Part of a small language model's weights: untied embeddings.
MLP neurons of a small language model. Each row is named by its layer, matrix (up: input weights) and neuron, and shows model dimensions 48-143. Each number is 50 + 15 x the weight over its row's rms, rounded and kept within 0 to 99.
Before each neuron's rows, "fires after" lists the tokens most often just before its 100 highest values on Wikipedia text that the model never trained on; "fires on" lists the tokens most often at its 100 highest values on Wikipedia text that the model never trained on.

fires after: " his", " f", "th", " her", " F", "f"
fires on: " ", "ir", "el", " h", "lo", ")"
L7.up706:56 62 48 55 74 54 64 64 45 47 67 36 38 75 40 38 56 64 48 63 46 43 59 43 48 28 41 49 36 55 55 41 45 36 26 69 54 26 34 66 50 53 53 58 35 45 63 67 43 43 31 55 85 54 17 39 63 45 65 80 48 55 72 30 49 61 54 36 34 39 46 48 70 67 30 52 58 51 18 50 90 77 47 43 21 34 41 55 39 56 63 25 36 36 65 73

fires after: "\n"
fires on: "\n", " |", "S"
L8.up418:37 38 64 29 45 44 50 26 35 48 59 30 37 23 44 25 23 29 42 46 46 63 48 67 60 51 49 41 56 54 51 19 63 53 57 51 62 53 60 74 54 46 52 66 55 56 47 47 25 05 72 55 26 77 46 47 47 60 54 32 67 68 57 42 55 29 29 99 56 39 50 27 35 56 62 51 54 66 39 64 72 65 62 45 69 52 42 84 37 35 79 62 56 61 24 63

fires after: "\n", "re", " ", "ci", "s"
fires on: "==", "t", "General", "Career", "et", " |"
L5.up698:46 49 63 77 42 54 41 36 50 69 47 47 62 54 59 59 72 36 58 53 40 30 82 64 44 69 39 48 51 66 39 22 18 63 21 56 59 32 54 36 62 36 48 60 37 65 35 61 40 61 32 57 44 53 47 42 59 63 77 45 50 49 19 74 59 32 44 86 47 13 42 59 35 46 44 31 52 66 93 58 66 63 45 57 41 55 64 47 59 43 47 69 46 55 85 56

fires after: " |", "s"
fires on: "\n"
L11.up967:57 57 41 22 23 41 47 48 46 72 31 48 84 49 25 56 55 42 38 43 36 43 51 36 80 86 32 66 51 31 63 59 34 30 58 10 37 52 53 57 77 51 77 67 76 44 46 52 65 52 56 53 51 52 47 55 32 50 32 52 57 55 56 49 32 46 45 36 37 25 44 40 62 20 55 46 38 60 35 36 67 63 46 66 45 52 68 39 46 35 59 68 36 64 62 64

fires after: " |", " 0", " the"
fires on: "\n", " 0", " |", " —"
L2.up769:48 77 55 59 42 73 39 62 62 48 41 48 57 63 67 28 63 17 41 20 59 66 48 22 59 58 40 69 45 51 53 84 52 57 64 42 50 25 71 26 40 47 40 49 33 61 73 32 51 41 19 57 61 51 49 37 56 48 85 64 40 53 35 57 38 22 59 53 43 60 36 51 46 54 38 66 42 52 42 49 27 44 54 34 29 45 23 25 50 52 34 61 44 34 49 70

fires after: " in", "ta", " Pa", " P"
fires on: "wa", "di", "pa", "c", "ju"
L3.up509:74 33 63 41 48 56 43 93 49 51 30 62 45 70 47 50 66 42 62 19 60 38 42 50 66 37 50 47 44 49 64 43 75 56 41 05 60 49 38 60 42 65 55 76 71 35 54 67 58 55 61 74 47 37 36 50 36 23 50 67 60 46 45 59 49 69 47 19 41 42 60 72 76 53 70 43 21 57 60 41 37 37 50 44 59 42 37 69 48 68 43 50 74 42 54 60

fires after: "c", " con", "P", "ec", " vi"
fires on: "re", "tri", "li", "ol", "if", "a"
L2.up316:69 24 71 60 52 33 60 67 40 18 44 20 62 46 65 70 65 63 30 45 42 49 42 59 62 43 36 62 66 48 34 47 57 51 38 55 35 51 85 64 31 33 56 47 44 51 66 61 82 24 48 48 60 71 45 35 46 31 72 44 53 21 47 50 48 30 31 60 36 48 51 44 99 49 20 47 53 49 74 70 62 48 65 54 54 49 37 42 47 81 64 53 53 43 44 20

fires after: " in", " In", " de", " Vi"
fires on: "st", "d", "c", "di", " that", "en"
L5.up623:52 48 54 54 53 61 37 82 39 57 53 33 96 72 75 24 38 58 63 47 60 47 71 35 46 44 34 24 63 51 34 56 65 46 49 43 68 47 31 38 67 45 72 53 52 14 73 48 58 52 38 51 32 55 50 47 50 30 75 35 50 66 37 32 55 36 53 22 36 47 48 61 55 59 43 68 15 49 59 49 43 45 38 32 37 51 87 64 78 67 55 62 46 47 70 42

fires after: " ", " re", "-"
fires on: "th", "east", "west", "ach", "ad"
L6.up141:57 38 39 29 41 34 41 51 82 52 51 43 45 34 48 63 85 62 50 43 52 62 56 58 60 30 58 73 39 35 55 47 75 52 23 47 31 36 52 62 63 46 82 65 18 83 57 21 59 73 60 57 36 60 37 00 40 56 58 56 25 63 29 35 67 31 69 55 42 91 53 45 46 52 67 47 67 54 32 49 38 46 51 47 37 56 38 29 50 72 71 25 29 59 38 38

fires after: " |", ")", "ite", " 0"
fires on: "\n", " |", ":"
L6.up634:55 33 54 72 44 61 36 41 52 53 29 32 61 57 56 55 45 38 59 09 47 45 31 28 46 49 24 57 34 40 48 51 53 43 65 55 44 78 57 55 66 43 44 37 49 62 30 63 68 60 33 21 54 43 58 50 42 70 47 27 35 57 43 50 49 53 39 55 36 47 31 41 48 35 26 79 61 43 54 58 29 38 46 45 49 59 43 00 44 57 34 71 76 72 44 57

fires after: " was", " his", " her", " and", "s", "ly"
fires on: " ", " d", " b"
L7.up485:70 32 71 54 36 49 45 39 26 39 45 35 81 72 70 63 50 55 43 60 47 29 52 54 77 24 38 31 79 48 39 44 41 45 76 71 42 61 36 37 41 52 41 42 41 51 55 78 29 67 78 64 66 32 32 67 82 45 45 63 57 45 80 44 62 67 39 83 60 39 43 61 76 42 51 48 57 47 20 28 63 50 50 53 42 37 22 57 54 49 74 56 44 45 53 64

fires after: " ", " Ma", "-"
fires on: "te", "ta", "ti", "ma", "k"
L8.up280:71 57 49 46 67 41 79 72 58 68 43 68 24 41 50 13 52 39 54 43 57 36 39 45 59 57 29 56 65 73 51 43 54 29 54 56 44 59 84 92 45 61 33 54 49 58 33 51 46 28 39 52 59 53 35 35 70 52 45 51 43 48 58 71 29 59 55 43 41 52 41 43 50 50 49 53 38 39 64 49 29 73 57 39 48 62 54 52 59 63 52 44 28 56 87 24

fires after: "d", " D", " d", "D", "t", "c"
fires on: "st", "ur", "ul", "l", "ra"
L6.up182:68 59 65 34 45 28 37 35 57 61 94 55 56 56 51 59 39 35 49 52 50 49 71 27 49 55 51 56 58 51 55 47 49 54 47 40 60 51 58 50 54 34 50 09 26 58 37 45 41 60 44 58 56 45 71 58 72 37 73 36 37 75 54 64 23 62 50 53 36 54 60 73 36 39 29 60 62 70 59 46 54 62 60 41 40 48 07 55 30 62 47 33 31 71 55 48

fires after: " ", " re", " in", " under", " over"
fires on: "ad", "c", "app", "com", "st"
L6.up237:66 54 49 35 39 52 28 59 59 65 58 54 55 59 49 57 65 36 61 50 53 50 38 83 70 77 64 49 67 60 42 35 56 47 42 45 63 51 76 45 50 60 78 60 25 26 61 52 60 90 49 41 25 53 45 35 29 62 31 24 60 47 43 52 25 43 42 40 48 56 16 36 51 41 43 56 42 50 22 29 60 62 22 38 41 52 63 31 55 61 61 41 43 52 52 20

fires after: "\n", " ="
fires on: "\n", ",", " ("
L6.up196:51 50 61 28 57 68 44 36 38 61 83 54 32 64 34 47 39 59 62 44 60 63 46 56 21 34 53 58 46 53 64 44 59 50 60 80 53 41 54 44 39 33 47 80 32 41 58 30 37 31 60 59 29 49 57 56 52 65 45 37 42 49 52 38 77 50 58 36 58 54 50 57 43 68 85 53 68 54 59 60 62 50 48 55 47 77 54 50 19 69 39 38 57 61 35 76

fires after: "c", " in", "d", "t", "in", " In"
fires on: "ell", "us", "t", "re", "de", "or"
L3.up576:59 72 62 44 38 62 71 62 45 49 50 40 66 81 83 54 71 29 68 41 24 62 39 25 67 77 75 21 44 39 58 42 46 35 41 48 37 53 63 08 73 45 64 66 62 59 56 36 44 46 58 58 63 56 49 47 42 53 63 40 66 51 55 63 62 53 38 48 58 49 49 34 80 63 49 66 55 71 71 16 41 53 52 49 59 49 54 34 49 61 53 51 49 75 28 63

fires after: "s", "t", "c"
fires on: "cu", "or", "emb", "ell", "u", "au"
L3.up468:27 57 46 43 54 46 46 62 31 51 64 61 56 56 46 67 61 34 64 31 32 35 55 55 68 66 50 36 64 45 49 82 28 56 51 31 50 39 53 61 30 52 59 51 42 37 34 67 80 62 27 70 58 52 64 56 32 30 33 54 62 52 23 47 42 58 67 57 54 46 47 53 66 32 58 46 24 37 57 20 55 68 45 99 53 38 56 47 48 50 47 42 64 42 48 58

fires after: "==", ".", "History", " career", " ==", "\""
fires on: "\n", "==", "===", " =="
L5.up957:36 51 47 48 66 52 59 78 37 74 53 43 60 47 50 49 33 53 82 46 57 70 44 74 37 36 20 56 58 56 59 44 57 57 52 46 35 44 27 27 42 43 37 56 23 54 37 42 60 53 55 57 43 53 33 48 73 58 50 44 60 72 60 48 60 59 47 60 31 65 49 57 44 44 67 45 56 29 57 31 62 41 83 47 28 45 56 33 44 75 57 50 46 32 15 43

fires after: " |", " ", " P", " 0", " to"
fires on: "\n", " |", "ub", " 0"
L8.up468:44 14 54 78 23 41 58 41 68 46 49 32 51 53 59 27 46 46 50 40 86 79 59 38 43 58 39 49 49 46 75 61 47 45 73 66 37 99 59 22 40 37 70 37 42 56 27 58 67 46 34 66 35 50 38 28 82 72 60 35 44 52 48 50 54 67 69 47 42 35 57 30 77 60 57 48 51 46 70 57 40 33 45 45 74 45 40 37 50 59 32 36 60 33 33 53

fires after: "==", " ==", "c", "s"
fires on: "\n", "re", "tro", "ca"
L6.up297:48 75 42 53 59 31 50 55 50 41 51 42 52 41 75 25 62 16 52 38 51 53 51 60 48 69 56 35 52 47 40 43 26 67 56 66 44 56 60 38 35 37 54 37 34 41 37 45 38 54 51 67 63 19 16 53 80 53 81 58 62 70 38 44 40 73 35 54 57 34 52 51 60 38 71 59 50 41 54 45 72 20 75 41 56 53 41 14 31 51 77 73 62 53 50 33

fires after: " ", " Ma", "mi", " Mi", "i", "e"
fires on: " general", "c", "ce", "General", "ice", "or"
L8.up592:62 51 59 68 71 43 77 07 87 63 74 75 68 42 29 47 62 68 48 32 46 48 50 57 86 52 16 47 48 35 55 26 37 47 61 65 46 86 28 35 78 72 27 45 67 52 68 53 57 52 48 41 36 55 62 53 58 42 37 39 77 54 53 48 43 70 51 55 38 38 40 55 37 66 39 44 42 56 57 34 38 69 44 77 42 42 16 62 63 50 49 43 52 59 44 49

fires after: "\n", " "
fires on: "\n", " |", " ", "===", "-"
L8.up340:50 63 65 69 11 63 61 42 00 62 55 63 29 71 31 15 33 69 53 38 37 56 66 49 48 32 40 49 58 49 31 42 68 37 64 70 59 50 40 50 42 57 57 53 49 40 86 30 36 32 59 38 32 71 87 62 36 62 48 48 53 79 66 24 83 40 25 62 45 40 36 60 42 44 35 73 32 55 18 89 50 53 67 62 38 65 50 42 39 64 35 54 63 44 44 50

fires after: "d", " c", " d", "t", " D", "."
fires on: "m", "am", "d", "g", "F", " m"
L8.up375:68 44 48 68 51 51 38 44 45 36 67 79 71 43 45 51 72 51 53 41 45 68 40 18 29 41 47 59 57 60 29 27 72 54 82 55 57 31 56 12 67 58 47 35 68 63 76 36 13 34 57 45 36 31 44 48 46 58 51 23 38 63 55 40 46 69 27 72 35 42 63 56 53 54 42 83 70 56 43 38 34 61 46 43 44 39 42 65 40 28 60 59 46 61 57 52

fires after: " ", " de", " con", "ci", " sp"
fires on: "c", "ent", "age", "ea", " life", "ight"
L2.up960:58 64 39 29 25 45 25 40 62 71 59 40 54 65 82 62 34 78 51 29 44 62 78 53 34 62 57 56 51 30 56 56 64 60 55 46 43 58 54 54 36 64 48 66 64 37 73 30 68 36 27 75 57 40 39 40 72 36 55 51 43 40 37 44 50 77 47 41 40 49 66 45 49 44 47 27 56 33 74 31 48 92 44 69 37 44 26 30 48 53 28 51 44 16 48 54